Part of a small language model's weights.
Size: width 512, 4 heads of 128, vocabulary 8192, 51.9M parameters.
Architecture: learned positions, biases.
Training: a variant of Muon for these matrices, 530M tokens, 8091 steps.
MLP neurons of a small language model. Each row is named by its layer, matrix (up: input weights) and neuron, and shows model dimensions 341-511. Each number is 128 + 24 x the weight over its row's rms, rounded and kept within 0 to 255. Numbers have three digits each.
A block is one neuron, or neurons of one layer that tend to fire together. After each block is what it responds to, as a language model described it from the Wikipedia text at the highest values.

L4.up1264:094143145132137098115098153136121113077152159143120141107099102135143094118100103111103120082159123112073107170122156119107125125148099134138145110140154130113119140140139159122150106126120140148109128135076133125104094108132114152159126165127137103104106121113115155120119167121117110149160111114105146135139147120164198169172095155135115117089120111100116120154113160132108098124097118122141121159160042153182110137181124156152116129079106092145131140154168149124158121158164113151130114139151141135124137159147
Description: Numbers and pipe separators in later columns of Wikipedia stats tables (sports standings, election results), plus figures before "million".

L4.up1552:148123111111099133106131103119170176150143106127138121160148140170144094147142109084084104106141132108131127160142093177146134096133126148128140088141096106163108112097099130143086139146127091153151152130135132157130127129127161130105177140121168136115126171116116117134136168150118166113076124127138127138120111140167108107136121119130117087113151156115116119117108128125144136181135158097127146137103137141165114147133150143152112067138175125093110128120088121137091151146106159138151118138106153069131154114173
Description: The indefinite article a/A (rarely an), mostly after prepositions or at sentence and title starts, e.g. by a shortstop, A small ferry; also the initial A.

L11.up33:107116149118122120095150100142119176130154100097094152134105106112137133122130137150138125132145168170142133127119119125133141107138177108119136080120128154146095128140144141151109143147114150096096145128138159132104171132103128130123160116150146106176106126132148138109120103085146170131146132130151154140164108173147106145134118096153134104105117120113128152146147127134162117115112168092082128147170152140080089143148102099122147106184141103135107139132109104155094162101100113086125104162121146151101093150087
L11.up351:137104138121125147100156146124087119155153096107073103114121092107106100134119116120160125090146139151119075118132141109139089123097173139081124130145147148101126144138133144143144144128129162149114129125145102149112147140085139128141129097158099077106113125076150108143117115105117140117126153185107130162155114130133105144129118114113134144136140173154053115108120114150113144137132119170099134102115152164115122118147112112131126129113125154156158099107154114157103144098180110136111146150131114183126101143132
L11.up460:135144132124117096163161105135140080164147102137111120137126155129106113143117145072143109081143140168113159113129156090111092116100109114107138108086146140120081105123149143131153125134104135116082094150144147143179117173120119142126130132154128132139161160121141085090101118120128123134145128130154152113166123136100092135106159147159063138134132124125180136123145170152163114145171166093139158124150126114122081172115137129122142150121102128082123131134090115138130131128110153122126100125143122183107092113140
L11.up734:128113124119105162105174144137124173116079127079092118134117139098110110154118132166115076116143141152115161086177148132126132125116176169162083131105133092130132127130126193140141156151140115137124145112126113120141157120135151140102166139139168121135102150114074084077106114111097135112109138159150121125155093102143096149112095094131171195104125131093111129135154117141173125104151172131148148106161121136128090111148126137100119141110141107116152125103098145127121118123087127130179165123140152143084094107153
L11.up811:151098106112110140126100139125090086170162043140135136110148117111106149109123117147077198114139130128085096149109136168109136182148116165180146169104120125163165182103143126135146135113118108128128120139126149159102160104138133106108142153104140140114124083156125140109152123124126184125105121133127102147100141137119118099115148142146126116122109122124115123142112109111140123117115138135138126118145136153089115170146161108137162134164109134108105144120154091167161146124163117093114142209120174147106148095076
L11.up1012:139137147123158110126145129155085145148112116134091086103138123091144161110074134110138165116079130149112153115162133129148114093146179109159093103156134087133132157092134117137155142123084095093152149157182169153124142131146132136126130134127152081156139144130139150175168166119143156130150121114112091124096131131117100101152098140142125093080140118120132103135146149136094137159122124129081117125113133157119131129133157135143158132160094180076112120116127074105158113111155126147140122094101158128122143148152
L11.up1164:109151086157103115191102122166125146129113076148136138127116130151118089155133183086100131126157118141160111121098145146159121115106115145118125097113149101112140133119127149185142162139122131143105121106066123155131151150104139109103128118102118072147137128132137160082146158125179166127122130142123110113170091132083132135153108157114104125124119120088144112131142115132175095140101127115108149151151116138109131140149086112129165129113182143136103121143149090103155155093161145113147179093137126110071092168129
L11.up1535:137148108111108149073173108107105151131137083140119125126097130155167142150102103122128134080170125145093134095140114154113162095106161172098162172125099095158130164096124132135120111121138117105127127134148117112163115108129091117144188165110173119166156150105132149100117131127127138136129156185152141136146110145145098131083123096164131110136111129115144157137135102128159125116141102132138135151151109108133110122083138154144144131164109086126136119104150122122098132183108139137091155122113098145143095123143
Description: Mainly the article an/An opening a noun phrase, as in "was an English academic"; less often such, many, a number, or a capital-letter name start.

L11.up276:146089087111108101167173157105130167128148123128127139086129134158134107131122166113166139136123123081082131148116151147132138132137093110112152120149110128127092153095156123143102176106140106077084120120122164100107201117125146134141115120149134120141132111148112079154110123088103106135156110155137128088145113126129109087139136128127090121146135153134138132115137121119097139135098106084112115087097098171107136152113143123146137160120110125151192088134140143100136138102148097123134176175136134146109091164115
L11.up369:146132114103147091129123142123164150098114116146164113155141125148101133114123150127177109145126148109126133105156133119097078132115144164126087107133152089145114115136121108074173104106161113146106149126151068135152166107157193107119136121137137162149109117118104122135082142130137095127088151138146127102110141082115089117113139136111155105142136149092107170155126096148108066147120096164126140117133084115097112106115122097128129135149121124133155140147089081133172164103102150147119136127104100137144171104121
L11.up884:117119160096123144174157102110188149086131153107155159155123107111149133136137112126119101150158101085128152142140134126134136157139089170138130145137125131097089100144068129158145116135114114134160101163147152146143116094105132108128158133158105133155128151154124125127150102172148133129089155119126132148080105142107123142036096108177132109146142099145107134143126146124148131142149127128152160058133162080090134103085124105146136133122143097149105089107129105124126125158169151143122145119126178153141122116087
L11.up1056:124102150115140144107124140100109122117149121128118128142143140128126123114113115134091155127119119174091130141110134123162088134149134085121128156107118135106068166149118090122129082161117147138144129122113165120141154182170120117140146130148155124152158165100107113149098104130121101151166144128175091136146131118130109121130108101094174102148106107099093146118122122111116177120134113137109176090121140111138088084127128087139091130148150149119097117143160111140144178154114105119144122137118121108152146105120
L11.up1171:129107127111111143120128132150154161118148081133083090105120091157110127137098152173153111134149122180100139158094168123103170148120136143150130124100105171109134158094119132116136163139116112113144099175147159098125145088132119128134085165117115123113117134135141141117098120134123147128077099157145165158095151198139107154095108145155175128113119144115153122115129106137125167133148144161146118056108154114116137122138145110159142119084123115169129118119103126120167156113150126152123098160126130120148150089137
L11.up1182:099104125144119118127100133122181142150232150112189143134131092136164126157136119146141154166140165124142136096134148137135117180108129127124085133153111128149123133126079125136147159117126109136104139114134119136134126124147140128116116100146082137128112155096149114161103118108151104093134130153126134160111112140122134150142089129136084165115159115119117116134205156132131149153128132090132137100148152143124146138146148119140145127099158101095120083130141080112109138146082100145126112132163128153130117139119
L11.up1438:117129126100114114138136143144156133112143112149103140121125152136112119141113133131145125105140149106137090102143146103118154126127127134108093093113129104137095119130119118176133119108134166107191137148111171116147141122098135121185155113154133134133118126118160133114105114123155172143122140128088173138106128136120115121142131144121090090123125117140131135146144080122160172173155170171138169122114148134113117092124135101124140129112172123123162121129140093178127131106114073123160116134097147100135118122107
L11.up1755:123114116130076090116139139126101136115122128153125105114088071141096111126134153110145116154144153131101142125141150127135122153159106109095158114168111148102066138160107097142132106111121096152116145124084151109135159105142110129120135132162096111107104100138120092114129132108097121157132148119112089125137142067103105136191124150127143086122119099126082205130154121143124107147137094152113126117155116149116114128101131149114159119124137149116106123090164129114109129072137107141141144150123189132110124125154
Description: The closing pipe at the end of a markdown table row, before a line break, after the last cell's value in sports standings, election results and statistics tables.